config.toml
n_layer = 9
d_model = 256
n_kv_head = 2
qk_norm = false
lr = 0.0147
beta1 = 0.9
lr_head = 0.00915
warmup_steps = 200
decay_fraction = 0.631
decay_shape = "linear"
final_lr_fraction = 0.0
MLP neurons of a small language model. Each row is named by its layer, matrix (gate and up: input weights) and neuron, and shows model dimensions 0-255. Each number is 128 + 32 x the weight over its row's rms, rounded and kept within 0 to 255. Numbers have three digits each. A neuron's up and down rows have the sign that makes its largest values positive.
After each neuron's rows, "fires on" lists the tokens most often at its 100 highest values on Wikipedia text that the model never trained on. A number after a token or word is its count.

L6.gate130:133136157109148157099168107096141154067118118080134126138151098143109159103090115130146036155096121131184116086150192114150072122136127132173146136108119143199123112089141138124118170118146166068063134138120034090162055207142098194124156109149147123097148126149180112127139102118115093125151088174163144142113192130162164130102160112141154086151082113048135136125116141104146169111176114098075169174162069100097164156156165131197161100160156083187125097104128154070149138081164089107159128175129143124115128192159126088107162157141157137085085108164125139053127142149114131096144119156097132124122184145130144130103117110066147134091146130133132115102154105117130126093126187110099150132110171125093143109078183136161118229066095121107120103117129099141167121073177114
L6.up130:116156192060166148154189138105117153134124140096126148161159112152125153176140119213130119110115103153130099095115187134127152067126074139155065117145098124175151134122116122112163202076142130105119133119111108136168163085089095129172125111116159133128158119151153156132163074148175146171185156154128155076119165124075106090097152139107178139127160075146105100162081129147109148142163128101127197149152114102079180168128155146157156035099136127075070083125164164104094066129142112113093110121068112164126178077141112100126151205129128169157153075148111137048154161110097113125078069160101098167111108143187067112122125107078101125152165107115124136166170160119140093113143158131133110129082072107132114146087142152157125135078151141195139115152118135130128058088111058
fires on: "," 26, "w" 13, "ed," 6, "s," 5, ":" 5, "h" 5

L4.gate786:098117157092191151120170137154114152090104161102142170102162127146203093184080086109110078135096096097110198104124167120125129139108100083056135105085147100115148084150158113191158168129105160112144129158144081028103115109153105202081119118121139135094097113116099155094114125145160135116013141145157123124101116135114063145165163070108121104113179087154120119080140079067134132093191075088097127135183053092120190167161114109116173134138144149154104139158128083150121146167152152113144123178089068101113159122150129140163128090179120163085118075155109145107147124140142150123152207127085084175161144146137121108113140184110102142130152144182108167151085188122162167147097143161140096146158107152084163133146142141092102148112104175133155147128106136170127127087159133
L4.up786:083147172085144121121108105137104142077162181106136127126132139122125168104085171130122093144145134103066110177076087206139143139039141127127132151106115166191113160127139066149158195085137121128159136110128097119156091140102126149121121174157112107131158175087158111084085100181117155117078174149102126181072097051116141148048121124119133105095137063085115139099127132117157165092167154133150137143172121108135162122121140111168115127190158099089127115157107123127081159134064040204109103157169146070118139079106123174121179150151117144106187115118128186136164139150121140131186119043127089142080147115167141137093127130119109122125119138181090178112127089158083198140145094128128156161110102086122206093154176162129147112169099141133160163114153175123140085087123097
fires on: " Bar" 23, " bar" 12, " ob" 8, " ear" 7, " or" 7

L4.gate669:115152124107108152144109146153074146196142204128157105134082088144198069176171060188115130166130100133144113096175129089072129156071063122199150210040174128161130131124126120148122140136185151122099165108080150123155108154218140145111087119098113146103115137103108147125138099079093157145117142105072105157167040128123114142112151110131137136117151084104129163187162108147146165128118174129097121208113110107093113180144129128083127127124126129119147103134187128108126097120162176078106106136099101142142143105121072116073112124186073146110121127097162138162161179123150114138152153086168128115153062104146139143155180102191137066158129138109132123211126142107128116135094105099137103170124104102154150127129159128089087116121162163123148110090059058116102119116182141
L4.up669:162108116127098163079022171122095152097114070117142079157097135154126096128085077097138109155174165142098176109169122079161128055140128163094168155130107147152160138161113106168149108110177094163136132171183165105157121109121164118131092089131165092162150190102129072069117102106140187138116137091102133097146065051136106137129085077069166087152158121159095135175157144128156120129118158117138097223093097180131151155134111088124111143104127127179120148199140096131175108167149124123130091139084149185134130164123095090137138134160123127154150124128095115097135117096115086185116085150068104167135120116197211177099146138171149058098160130170110106134119150134192121101114099147143095139113147112105100103182097065104174157120112108115195118165140137126088126121140116
fires on: "j" 43, " d" 13, " up" 5, " \"J" 4, " \"G" 4, " D" 4

L4.gate483:097107132118108123176113129130169160085096104129115110123167151133124199115152125130072198170116103093140156083120088135132159123141118145079167080090069151142168168131153153124080070159167114088147078063143100162123171173087210146077108152165154096115108127140114132096067128113086084126043151183206117164084136145128151148185120078099144124168173120123164123129199135129147122131166144159122129122171090031128110170117145148071164115169134087149152133185140136121122165101118101154177154162110170115115093116110092117146086078158138068139074133082130099134147158150142149120143135155090181137134123095098149132169085141112135101081115111140130180195133099094115104034097135099073113145130122144126090163171075124156128118163175136151176111154136121114093101136164156
L4.up483:101148131115149106124109185170172112104101154138110100081201152160097135102160150120104147089094099161121125045191094097172146125167120126072140087161077142159118100155163203091070067168164143163115110060116114137104129162106126135095087183117115150080111167075080172159097120126137097144175119143171153183131116139121163113173102124099137123138124131181139116069181136116173101069083157164091089132117146102099099124167072118141137125211146165134118138121160115095099156164116082091130142113141095128153105092128154107149031153124126110153092126083150144118189115124134198143205099130113120170074151102074173109138070126117150105110084119105069170114197129083135134122156130097129143099180142185157107095158118176124149131151174112172143124154150150114126089137110115
fires on: " of" 42, " 100" 7, "f" 5

L6.gate411:163113100125206154167149132138093112167170134128156158146117177132060143094124163182126068081120139160130171171110115110095088141167086118155097124107031164140156155088181130155127088126162158134135137051156184127138086170136101142077130135084160118166126102163161098078121118109106037148107137138161130157104149125177153124130094121082156057119100133157111117101071138120129094138127086128120176137157143087129121143104048140095147098114088106144127102129169146144090113127130182153080138109179104130123103094095154163137114159151112128100104105097162163103129108149185119162171203073142088117153144104146148098110091051147166116105109131107090115159055160101102159151140103160141171205147200095151154135107165103054161165177141119115176128118093117167126107156085130
L6.up411:079138079078147129148111114151054133094144154089158139101184152142156104132097169194112135148139106115128146133160142170149082117165069161151125097159082178115190124138219108143151092100066086102100132123156092162079166080095104135119119148168138121126138127169148104101087080165168127141128109103158147113123104142144198180109152170114147136074151119120160162144090135154128143097166102117111095140135131037115124129131126143074079105127094086165101089106129134156091159116133175157070086148164106144136120094105161133157160161125109176141074067077125057124109089207172086116124181154141214111187130110123134102134160106159150105137174189066101134130118153122124139140126130134113138198139177132071123178117167136063107154123126107057163123107149126154118081122085104
fires on: " f" 13, "qu" 11, "per" 8, "ph" 8, "ent" 6, "t" 5

L4.gate745:128164153120101111116095132121111123175140149139125109133148119125078156099121129042141146167138106147122151176116077174166121161117035163182129158138041146109163136144123153141130147125131079095079105128083173056132133114084153165105093144132149175148143129118124189136110095089133155169155144118145122149140118163134111126080081103124140158056076086127107089154110130121054129079199097135174127065109138122176136100128134139132170131150117083086147098164099144094079112136085137183106118106076127154144152167098112157137078137145134126192213102083096160064140140117147143078140167148173142103126129104125183166117141120231067208130157110106118160111083123175156144111139125218100117100150110094119129120123180120139177143137151123129166157128106101184067095124128133
L4.up745:159130126118135169191186119178122158064178163158055124127122159095173125164176097136158128088110133166123060121150042174150111156141121093128078092157165171123133139112144070143146133157117114102122086126073129111089105148098137190092186172134122063154077125065084131138113160079097116131164141139165124135139121140099217121128158105167099161111107178144109118040125122116115131120151138085130161117082106114144160137115160132146110047112090131097137130161087166146126160117132071206127101180149137141113121142157083162097090166141079051204163150152107183129100114184128125140087101153107114110103099083117209116113097110122122143117140122166116132131137142156123048079165049136114130122120139126093109133118140161133169135185107111167127171157107140117106129130173108
fires on: " (2" 35, " /" 30, " 1," 7, " (1," 4, " 2," 4

L6.gate443:161105162130141122138083163116135107098108096075084122135096139166200142088172092099081132157079072134132123090070086136143126174156113103125163129163146098088130132095152094106087121119104102162076091102115094174060101133155115200132148126136146099092061166106096139160074086163115179071171128156163131063150176055075130147124145110139134167135123126135167142130150137151146198156149133148104105114087106122144143156113068123206140098177136148136130090108181149110134210073116111150095114154205106056145132196118125195105143175090102088129096142167155138104177134087154107169103149088158136174166156117153103099173129128140106143113158064144130117114164114163066146076150097123122121129110215140144162092123121132078128116149118127135124138141154185154156121083111143
L6.up443:137107137144142106149106182132143175106125129117101108091153087171149100158137144105156184155137128122116074164112138095059121095134109124088074099161110167141083117165160150087109110097105102143119162125132167083122132142138120092164171130174146121032075116162109050131154164141144172132133096131123157149132161165092126106193132143025101168145186080158113147105110129165126125113153139098111127159118116108134091144113110121119102133162152169151075133145137114085130171135190084127107033160072072146160135153136138083144182163091118135131108144114086094123090172090089166145118216062156123159101172118081161146127085131120172170112148157104116149047158149131064160136103161152151163197100100108118125172161094184119165125174110137171096123179138168154093084147105104
fires on: " of" 46, " left" 5, "-" 4

L4.gate482:115110150131091190175071155123189113142110085122086085140105191149190141043153113109083136143202066145100125174107125164153097102147083119124150145177142174195107147092169144122090133142152161103133146091216146116072089137106109148082132134138123093175125064179113151162086142140128121156126093157115167102068084139120097108168140134145147132099095118139144126130098144073102137146113126132128151162124135106121142114100067182093127113196140103117165166110147133168104149154124186136092131134198097190103097113155151100092112166097114106083055055120160081144127164152160133174132129158101207119154155102089127109148065141118080116150167129142129188125134118083128149169118114064102177090106141130138090102116160085183156158086108073141132113148158097102130140131119179
L4.up482:155177098112142146104108159136155075157098103147127070143100136099139078171055112144135163158143096134113149108161069160154069105149126123173123118181048152144131103143123081139120102104123120096157128079091164116075156143160151093047150128149164096225123094137172114154114149119149117136104117164173162072071118072125097097178161153114109156111114101116185084154059110160147101157133145124145148131094106119177098130181133121117088086205109145175146179150093126136088118097184152136152139119208127209155090132152159099114170181190184141138111084117148130094124133110098072075102183119114203156111104139126073095145082152143180146087080130118160123091109133116086147136154099116178125093120162085135142173097116135130145162109137108127156125117142080099113164102115123
fires on: "ent" 47, " public" 9, " sold" 4

L4.gate435:171122126146116158104187126151140118145153102146105119155103143118086201155056109084141111114170155162110079163114074149160141134189146103082165120072102075134104162104091122138127128138118099106091152119114117148061144105062104133137096046134106183161092077130108092192089152212132130086143126168116179102143118199145066035115144115113152101133130106162122119142107111169133119158161132102110146159135134111136135199114111111128175109156148122086153154127073123164066145149162103173111173136100121167197085142120151142129045110085114127102125152131076142138111107167104092114144180154166121154083109173124169117162129116160116115125075184087100104094165098097124150066147166106118102109123080127175149134124174161165178121132168161134121101174122115075214147141133117
L4.up435:137106109111197165163160158152132128142121124096149159177103172188170161114175159096180147076114087173156138211102141154149081104130142117057157146120154135143119123123096167131092151152057170103174151070111149174097161124138174076133166161094081148146113155113139105141131083132171159092163158139136132168078028122164178165151115103138196144174115066139126165124080142171178089106144142206088108113077123140098152121086107139132123131101129150139155223154080127108170133133128109088108088113123089124138145102110122120184064106131100112113091079088096113131163119139117154078150128129097104108136114148137117085199082076100091076175139159112115133081070113119164179102150115103075082127122111079161124134179111150126118115094147175106108116128146130093116105153149142
fires on: " expl" 27, " fact" 15, " Hon" 7, "ount" 7, " rest" 5

L4.gate115:147144128101123163147074093147119143074140152196126147133166106081067136141161139127126107140159109097176181134212162106115108120127118183135191145075142143128175072120187149120180137116143159093092112118102122178124135108065054147077164130126148162158096107221149094088126188135130052130093122114161098104106121138122157068155079156132132129081131084130074097091108201137145120102165132163141082048131105081102138116114140116066118126067125108188140161142096137143118103152092145140160141152147199127114115113087144107148121136143099141087120116117093190110201166146168135126173148131106079123129153133155142143088126118138146092129164178127100169078124139039102087097162101104118139158156139124043101162150129164127134079165133137146136127087113113129193155095157136
L4.up115:114122156128117149162162160123104137161135088113150151103113119085154174127084139187134169174147128168122108156068087168104119103158118098124096141076093114137136094129197117183128131121125116116116134103104153152111125107161117152089117127150150138222182156134117085083131152165096075119105152112108104162101097063162079076105137162124189166157108134079153179049164147140177115110140100088151103086126122110156112148151182177111129097134069079197083082142088149145126144063167117185138132169208120091157130169159173128145128089161116125104154087119131140135107093157151137134068154143182099098154153201115170119172169106119159062146121155106097132138157117096170109115093071118079168107103067115143068118114102124104124100098135197090092077162150154130160121059126136
fires on: " and" 69, ":" 17, " or" 5

L4.gate710:155194114116116125126073192116138155166143032163099077160164154139105111086128132125121105108144152137095166120117171138144119100088051097049171168138137142121119118119192186123151126153176123153166100212099129177125131098128123100140074187085133106093122141135070121171185103075131156119119102081141109150165138159073136134176160053159146129144148120164142134146093110111154114127140094125118124167135142125127129165141145076107119123116113107164087087126145218141072141128109157155123041169156124139136119161122087106170098118129174146146088132129039149111122118099175122127085115130123114108166122066143112203097108130189092153131156142114138201092153084111087149096137110165099134053131089108124127185165153133139139106167146132148097098210124128128135108139068131
L4.up710:115142143148159088197150147138144157125131147096107114125141142104128108147146137161107188117165180144164165157136161120160075163080098195084103167135185097126160101109150127144182140164056149088117159052088103051189053121090084163100149113073127168127117090126160128170118104148127153146171119096105095087136147125131106109166197119108061069073159101101111096145192142141183118119145152149121109193160133144121139144086107101133113137168127109141103137091104135148160168108111074148134100200086131115074153126135135208153165101142163142161165132129147139087189170148167122099111130136145095091146120104124124138083087091117122115126111132208094135097109128137094117106129138106130093148120052165093196129100097155099076170148144189138158081110112088131142048106135092
fires on: " born" 19, " living" 9, "ate" 8, "w" 7, "ated" 5, " since" 5

L6.gate487:100124122161169129069149147128104099088097025127139109117092096131102146105187111081162099118135151097163211119150137111177129086125209130132142072085087156113145092094153117129110092189138124104112128163093124112059086134131136128134120113091118166117125133123162125112140141132133136123122130167101152106193131216124166148099137083160147064138133130106172136080167147114117128101163106136124114138110105083085143157131140080143164084148152085185124081193176149118142113110159109157206068099129177140136125125187160174099171130165070127182095139094097149159129151141094191135169102149106149123160123115075138074126085162083148097071190060157115141174168075090160145150135124158098081116103136102131149130126112157105169078166084133143171114137163045154100118113137143
L6.up487:077083125112147128135107126155128121113021074085193131154124082128110140109114102095110114089130099102158102111164121101153114138107127164123099074115101174135151162098186105138117122117158127150166118128137098065120108107127114108056111099117172062108130177168149116146123118105100107134156127182150064144169142146191107126184108164152087115158092102133171142110127085136180191148172150142152115163188097148114159116158146108105142099147161154123120092129096175129199144157060077093164112117104141157147179127050172163195161116134057162142152117159145174092152134114114175114127144148085100145142119111124109119117137181053112137117138077098073122113162095152106110175215153132150134079140120115133124094135111137113175206171094039134141123146170101097083165155124156
fires on: " and" 16, "," 14, " in" 11, "ia," 8, "a," 8

L4.gate462:156171074123111175090064124103141127139091112132206116131145172120134110167104153154147134183162086112121195111078162102128161120055145115076107098061165094068088131131102109129130088117136152133104144105129087143184139122106159072122048108082128199125142124143129156087134111129176143113167155067140127125161134101125094075107104137092157151134124154130118145098141101154098150234175150106155156187147080087076113165139169106124172227089150165104088123079142120205102131108112117112104086174092111134107076171105128098153152134149159128106145143133157182148136118099151127108120128144166132127113099133122127102104212106193151138148164130193144134116119100163105124165168172164141076091166093161168124115088096109062121113165172151095096097152098114112117111131149105
L4.up462:081195172100104182116152124196104103104140145107096131108116157124107154176174139139068132134112070137112114192143160096076171108172159142103125077140056096127055078095122129148157135105103121109164137121123118124118140124115137087134160160097115142185123087126070143123100114130169150142063185101118200183101106140193118133095129161099187097145073158145141087128161105117157099166144157117142133134093143170134119094134120082119141143068210124137121162127043150132127063036114139095178128110120120136156146139083136095086133113128153159065122158171161123126131143099114137149100125098108062172136096159160168092191133091075127151085181130104129069136095124115163175155150179167122161164195093113123167120101125153146100138139114084138141081096129163153113092159107169
fires on: "enn" 15, "n" 14, "inn" 10, "ed" 7, "erm" 4, "gu" 4

L4.gate262:162180122071139163082150143172123162095142175134149183108124121120083124086162090111161080122146148111175060103153140138129105116148195104105139115117068108163150108174170124146171141181174141121145148075114113101088107145104090129150126142122149149144120084185039125138132123141108117146144097128141214101154176141096148139174093116187069121157125098076121136110124183081136144128092083114117129075146119135067130100108103197128146098074139137147110167153150193126078109115127123160150130188092087110096156147108110104149145167109079173105071172139104143105101064116105117096100124155106161071120156135173153158167121134045141228171134117143105189104126125049129044115125125136110162066122131130102110170127119124134113145127122116144142125153137137139180083105197152
L4.up262:145146128037097145083075052120100108144121142040129145113142118103146177113160087125120123091176102122090137151162142096085114091120125155129136091146097152098103138063121134148150126183106128159140171110130138153157114121178127062106140039114133092240112188125130229161074166134138121111115133156109138161113131111124106153095095120110137166158177147129173158105068157106151165132127120128113146099123132141127091142152149147132113122112181082104120129131146166112143104130156084149112149141091137166119207168136131132135131088110137188113148080171134126119145075096144113104137156104072146152125067118146094182145178107124131125116159158138164115080138186137064113121182170168144107105068147142091119030049210151142146143148139102168105119110125116118121130144196115
fires on: "," 24, " I" 17, "ed," 10, "I" 9, "e," 5

L6.gate570:151184069117132066086129149084119147081096119126132154163115125138105110150111110121147068151089188153126114150153118116159165075111122110142111133095151142130082151070093136186195108131130144091085140103124142135162163101044098103129077112119112122137128122087156084069119089141126123153111181074113125153111139124165137163099049158166158171117155175039126178176136125123087112118128117122119118106158056100164157126140162107056136158088143131122148121165086139130099084124107121122125100154125150088139199138117179111157124107138118143155123188119159147116127068090171108107129053122100137129144181137210133101122094129172151110107082178145188195128171120106145100183161137146153192154146107081187164149131132180065116135108079119148152122090134158178107187083144084
L6.up570:126088108094144110128083167173124122161135094122071111155133191139158147153175192113143112154155074180154109111140119177131099181111170024140118183152133067060113089099155113148129137142099113132124146115109112134096129166096122160163137112099128146139083127131111089127113110155176202088093139102092134136141149069193158112113088133164112104092105173105171123121107139119138104057122093174137137185119149114119137155126147121155130109206124140147137121117124156084175147114146160119102070143174088099171122161135094155116095086126120132136113168116131170133075174166107154117137072087053158146150171129162117113126117061121126100124180095122138167109102131210151067078127089105182095090147109058179138162163133123095144083081131138091134221138120120167155152169093082
fires on: "-d" 16, " \"D" 15, "D" 15, "==D" 9, " D" 7

L6.gate880:123134147135140141197144096073158147094135074110102136107158113102074110146109155145158107140187112124133079148107122081149171118153070156151188116136073120153064125159202107089113105127119129143117188163136136150157187144123089122122126135131135180157164157086096127170165144123096089066137168135150053124101137077161194112109090098153167147159104085057136057105160122120139179162179099152104141129104212110136158101120143074159163125098151128123143140126061104117118069145113099084095129107109146122173093137168155100154167149089115146123140145077105117120122099102112118168118184153076095113163146060134158126146146107128189108060159082085176118115145091131107101173107132122157105144206169126088109166101160126146182173112180093149174121118140080191094100144113119
L6.up880:154161147165125154137128128127121105205122140084125095091156107158099145147165140062143124101029121030100109106122121075188161155130108105096170141135101145120137135116134131128060140110118130178138127160161104186201091154142123126148099108147081067131140133124151098125161192094114113109119088171137131193060118129097140137087093108124116133123046113100160079172075086106153137160126149145153145130147132108148120134137080092133123145110098058088143196132109170155120049143051151124132150045111140143128106133127123143145180122192093095180143152178102156145117138083154160158133136167204125122112154133153134175165175091122152125117119124096114057127088123121122155125141152179129148071153060153089137144196161076132109147144146141165174152135161100135114155084102144
fires on: " s" 61, "a" 4

L6.gate190:089160098077116055171163128160174103123147100121083119213118147154146172167106145168121082196074136135123136118091111104168081156103084163155112152154100115128128167149098124112137065155089115120146140105127147131095174120075043109110163112133112096198100056156088183150143160089162118094136117148132178152083112079112164123100143107087107159121096126142170103147107106130090131088064161166169083164119126150181176147140203180092121085147188060108117113206141132107140135080146084129117114130100102117085142166144111108103057152147121118191123179133117122093165095084129143154160129103147149102121146148132084177148146090163118123064110132168141164130172137158142120116185060130096128137118107109183151121098138120134082099178150082177173135133123142105118076128149137
L6.up190:122124115121111115146142140146178172141151084112111122159160122130106148165097109142092066141128150142185105122111122132125105078092140110130131095046066127108173104160192122145109077145097125177145161134161139148110166108124161087166135136103134102132073072136099119078132147193165148115103128163190155152114148112110176111115102086095106137111135159092139115146112145134061072082095112121120136214133113150126121190146124182139079113160115083191116089145135113076142201117143127139088050138148151100173113158129072154081067144131148121157144185103096129147193171148190119162126118118081158059114112120168132165133140197170144103110154184137148157080210082150061090106132085156149091111170133144108174158132130130133177124132079121140105167086127088169057105110136112
fires on: "D" 16, " \"D" 13, "G" 11, "g" 9, "az" 6, " \"G" 6

L6.gate605:141176168073188179158142089132091095106144149176100124096113161142095098144127177114188175153115164124164128147065122149127062077175136182140084074128139110118135138139127158118104137118178123154111096090131162124093111118103138144078117133115144133194185146085131147097135140123106091101125113161118122145139148077092114139126169109207060168147164084117086171128104157125166113090125067113171147116115108156140125143170204195115155113146140142174115135155143097108061166114099130086165162077105125202160162110130170110108113109133152126132059130123114125139092097115179167168103135125147156120116097193127105126148178087102110127118106108131156084130136161106181133101125143167122113172054119108164114057157182107099173097140153126087116089077115138085101065119141019
L6.up605:147137167142210140140114063109114132123170128163098101102097110139066161113138140122230132132088111085099116192110132150139096123146145103127113108087099162154116194120088139135140104207175146147174122166196141141139087133137123088088171122150171133189124158073184092118134127088101112119075114178133129149124144089140161143115125127197095097136156091148115105109136154147116118102107100110153127118115138061096086097179156186141165102082053144173131141165105117147108159099110071077106168115055135134135138129111128116080121109148164111147076146109141110152087114105132142162155144143116104154105115133096100076116124063133151153107108131161121099119110165074212053052147191135178131149146118152192195108141155116179189145126124126121118076110154122075083129149137082
fires on: " m" 50, "'" 6, "ot" 5, "0" 5, "m" 4

L6.gate802:149094166094182211141097121136106154112081180096066050100165099167088146158115144125106170185153105120115143107144113167152128103176205123140197111099101115103065159143110125165140092122149145161074151109138138168155113159161183156052131045161114131139082104141108127115100107125108126156111162149122191162124148139085144105081122135135133127149091126155103145111084080108115076135110075157130079106144174154141064138126095138126128104129081135149127192136140124138150113115086120150147188080061122142092104089147142128142105145105141068170092133154114123118138197117183132101167127149124129167105107102129174124136098174182087150085053087089128144134089140180162108182158101134091122151082165165141173123143154142119194152123097134142149098168131125134056150138139044
L6.up802:120076112187165127115076097145143114137161140062120090138115102186133114129114154133093151115070123104128159255132193129167099108088139162141152083137104102198102145143155196125150104117116215141082117187103143139111124103126152172165108128135131145171158170173132138085124141125169086122150153119067109179093132070133092078103127199085145097164156153169100130142085122180127152128105086133156113164111124132136121080163188171124139153046088099144102146142110156162128126119112154121087102112129102124116096070133129142148147135095128094107117100119093085119036157162177122087142116129157165151097141149139126146147150077110115141104071095151115103140138156109108140087195121105136120133095120112148117110184160052168107097149110122145217146132094127157159151121086078
fires on: "m" 21, "g" 9, "ot" 7, "p" 6, "ass" 6, "s" 6

L6.gate268:139155166123123127102199142131132143035138121144161122148084153171134114151092105185099169173147063090116125182140143161135160113090072113140104139182099116173116142062128110107079092111165084111128173144177132125135118121087072092161078126101121071145143146122088127146125133152090105143132123140118159126117148150156089167155090142104144142090126114104123179124151146090078134126124098108182067078117173087151133084130132165158178180141109156088151149115187137128140107176198146091117151155227103132152133108103077073159140085118133079132140112061117157117154111088160094082169124086122123129140157170161151107140096107090100183124085101083132108170106189099137167130081129092151194135145134122173126089173158131117170162138160071185212117125079121170074135102104126
L6.up268:116099096174180140130155152149194149139163106180106101179156126120101092106145110165090116071075096091108138172150108131115125101127154082146131153145139110166159161093127078122072123103149143057159163090089173104141077114142119155144152103139139097155127124186101137052094058117116135114101174132097143178111223122118099129084144142121098216099064167149115127135144118114084175123111124087070124154135111164133115074090157071106160159134115065125112130107139076125148127126146090135134152097154183112150106096126159117053142156087159135152104187130232111092154123135104143167119192117167126142124134145106107106153133090098168112130087076190134116195145132141134163107096129161172147125198158160136115082180141107116130141123164135153136158101109114168047084127153161
fires on: "int" 16, "s" 12, "t" 11, "ip" 7, "m" 5, "n" 4

L4.gate728:120170123105099132128132127140214114168095136137088147140082205082173101126153140128061114053139123130097144093142180132098145150180142144143162057179164133166094158105125131125041114131136136174089141094121175056127133145159151055138144108117141148134126123076089132140083090116068093213182155148132139112166130087102115092128125154178174161146112090142141106140127199117144155104058159060137146188083100080146142175122139154100168109169113108112098107102110105165127101138089112116111131133139094148105161160174159087136122062148097100196132121116151103128150163081200113145131120075099068116102150151132138141102133139127110140161131110139170119124152100175105145144106107167152154093175094099145170139130142102107087081145203107110032164127137146158110119139166126
L4.up728:146119195098133123104107092146152139166116134122121058115161188154184093102198143137117128123153134146170146114082133118177170113196135114136140095099114184160175107151151088196065168146115158199131060115135125082187117138107141051167141131103099120120131126172081110145105121063107104123120134112128086089162141139072146070087120180163088156142107107094141075133127141151099062125054140113128090156183112119153148152143084180129095144154146103119168138079149141094111115095112127121111094165129088154118145127140148096085124147069100080198084097104159098174122134087100139147177111122107113127121146107110150179131141075144128158144163145109135157081183123145148132153130087136167202105096060143062110106090114091159208116176104147115073176148160125136147150163142117
fires on: " of" 18, " Christ" 17, " public" 7, "rist" 5, " sett" 5

L4.gate948:101141104066108191105091134161200089147137125181125103132138088174184126144178124169161132103200103174139079180116141125114112108130116153159145104131080168057072165109124197188152068163133060149089108127155117139070147158116109114167130196143106110118128097120183198132072121134108128114119152167142123108151085113131105120117104077102165109172141095045129120112136132184131102152168138134080106142145090169181096142096155105088125084134161082156131083147117072217097092108144116189130119140088158142117137094171138120172068137119145117146103129162124095143116129106175102131143108113122128097137157140118169154130113143106171093144078140146119140160171080031094141120100169144157101138147116100100082185107167139196174113122096106134135108122143153134101159127101062
L4.up948:126096127151148102130160090188120142136128109120096125192163115143190158093105162177078172175096099098116073107123106177190139157116197159104098065086123148173119082144133153075105142147131112163104106049125131155148155149088161074077093140197171116180107137156173134164107144105126072151122136180177125122070074099133084153106143190086114123069160188117128173129135172173116165113109190071126116138133124120115119224160140122142158089167138103166127106166116161145093173097092118170140119091115132125091126065117122079105141175088107075159125137115130112078150145148120148169200162162131197117154143102078124089086115134135094101093097133132096130126146124093113127079130134111104140145116149155185163123142107093092154090119208127116099113119144149077105091109123115
fires on: " of" 69, "r" 6, "id" 6, " for" 4, ":" 4

L4.gate932:141123176105169090109121205155128174174158157103136164098135158120118070124152162187082121130174133129115144157081124120127066186065119127102155158181084143135120141117094092156107096106109071047166134112157130127146138129120211078134118073101119160105116122082165066087095103116155136154125128137092139142104167110131142114121183162098196121141132171172111133165078118176091179128188077132123176147112096129152124148108106145146173078152165096224111120120129077133101128193139129130083127156121124160131124149122169130173162093138095102097161132144068109097137083081092079113169175113168153100143150120134166089126086099132076117145107074152168149130148132147109093137146186125194130149143101179177108162105125152153147107102063135089138073099091082142098108113080173
L4.up932:129136145132143117156140122178062111136054101115143115096150108085117134146107178128122112155155124187060160163157130087120131185067085131090120094117152169165104123141085140108142112167132116109119109169160090077165099130084178095208145155111136151140095076109098146138192138183172197094082155081104100175124129144127161152110109168167173096138077117122131139079136113130128165047160133135184088109076087122200142125106053139108109160162159118105149115120119173139151119127069146077167167143109149095152146154129138055134179091226121122070175126082085091144177084145105094124107117105163156153136152100085130156160084120148176102129137098100162108185121128134135109094125142120161189149136067162146141081159135161134133126067110131099126122118133149183106093134134119
fires on: "re" 23, " exp" 17, " ob" 9, " dem" 5, " comp" 4

L6.gate124:106123086109112129103154113201157087116093164075088115157157080132112208113185092165088118150108088186070121103087173048161085157116158177162192193109109142112068116146174110160114173121128128118095173136116121138122136186107103164133098122139126115088116172157102155113126108179086093149105135195140169112108138150180065179146120130133096127150141136098148121112130161179149164117185078139093074104129111072103123082159127175139121095117142101132145182163199140109124149088133076108137164166112139133132157138149140132136106136187109167091054113148098166124108090173093096069141103160141108183112108103112091118098148098091160189108146099106174143099087138098159089134144115166108166146061132102199154151095180169096144143102149091092130135112114116118114182102154104
L6.up124:168122119153118113137173133169141067157178129082120116126068058083048130101159126122098135086144123152127167164094150111139100110081125183128096072164070121154142082143110140143169152130130123128112115163188172157144114159106124135116080064120096149187150124123132147088150153120111194153097178131150086128067088167174127091093109121157164154123153089135091082162139083116137126165093100172109114121165145128144123094132117144113094091118099133119152096128083183115131101127097153097110127165165173187092160133124116162114098123177130144162111133063144086168135082109135082092150079079096143077103131158166190163074158086118153167135144160130155129123117106058152197098116163124079162202143117157060166134096171137180170144124153172141215116164130096133069110091130143
fires on: "," 22, "th" 16, "ph" 6, "oph" 5, "h" 5, "d" 5

L4.gate458:136149149116157095158186139094132166107098068149081131117143118102142200130129187098184120155115128114136128139122112116138120094124139109137114098188081164130128142106188142171169128131138127153105087096087148043119098146162132088102161127108151152132100125136118116091222119143149135079114128137083126116130127135134175144066133172149136169129109093162145098201147164077092139175132107146108117158117127124174127126128131113144113088181037041112066192118136108124156102117113093129109119149152075133115083145171170113153104128162135149097166123123059057140162139157094170074060126146140112159109172086120119152149119182188128115054100163129162107160133068137152110118086147128193104129142136189112118128169091138188105142140128089142146056127138142201150088052118091
L4.up458:175179161128088154134132151108126124100115095163059106106062135113115182136139132086146155141074055128095081108099129092162093134097156113116156098163038159131149150088160157213166153138121139121087061153097144062054082161144133109166163106121113152119073098130176093090148161143124100132108115090101123102181108179175143102106156148100163199142072133127120105101166136083101145158174146135091113136156104092170081155171160126146170091145108118099060102148124104090095091131135148166135149155131114133115162125138129144146146123129149108065156152123134137189069110136122157087128166150116135122117137115099136185174157156111073123107151144182100145193145129176113086094127105098083093125133117208124154119100139123175133241157085110121114175148176101136152158135160124
fires on: " to" 30, " 1," 13, " 2," 7, " (1," 4, "(" 4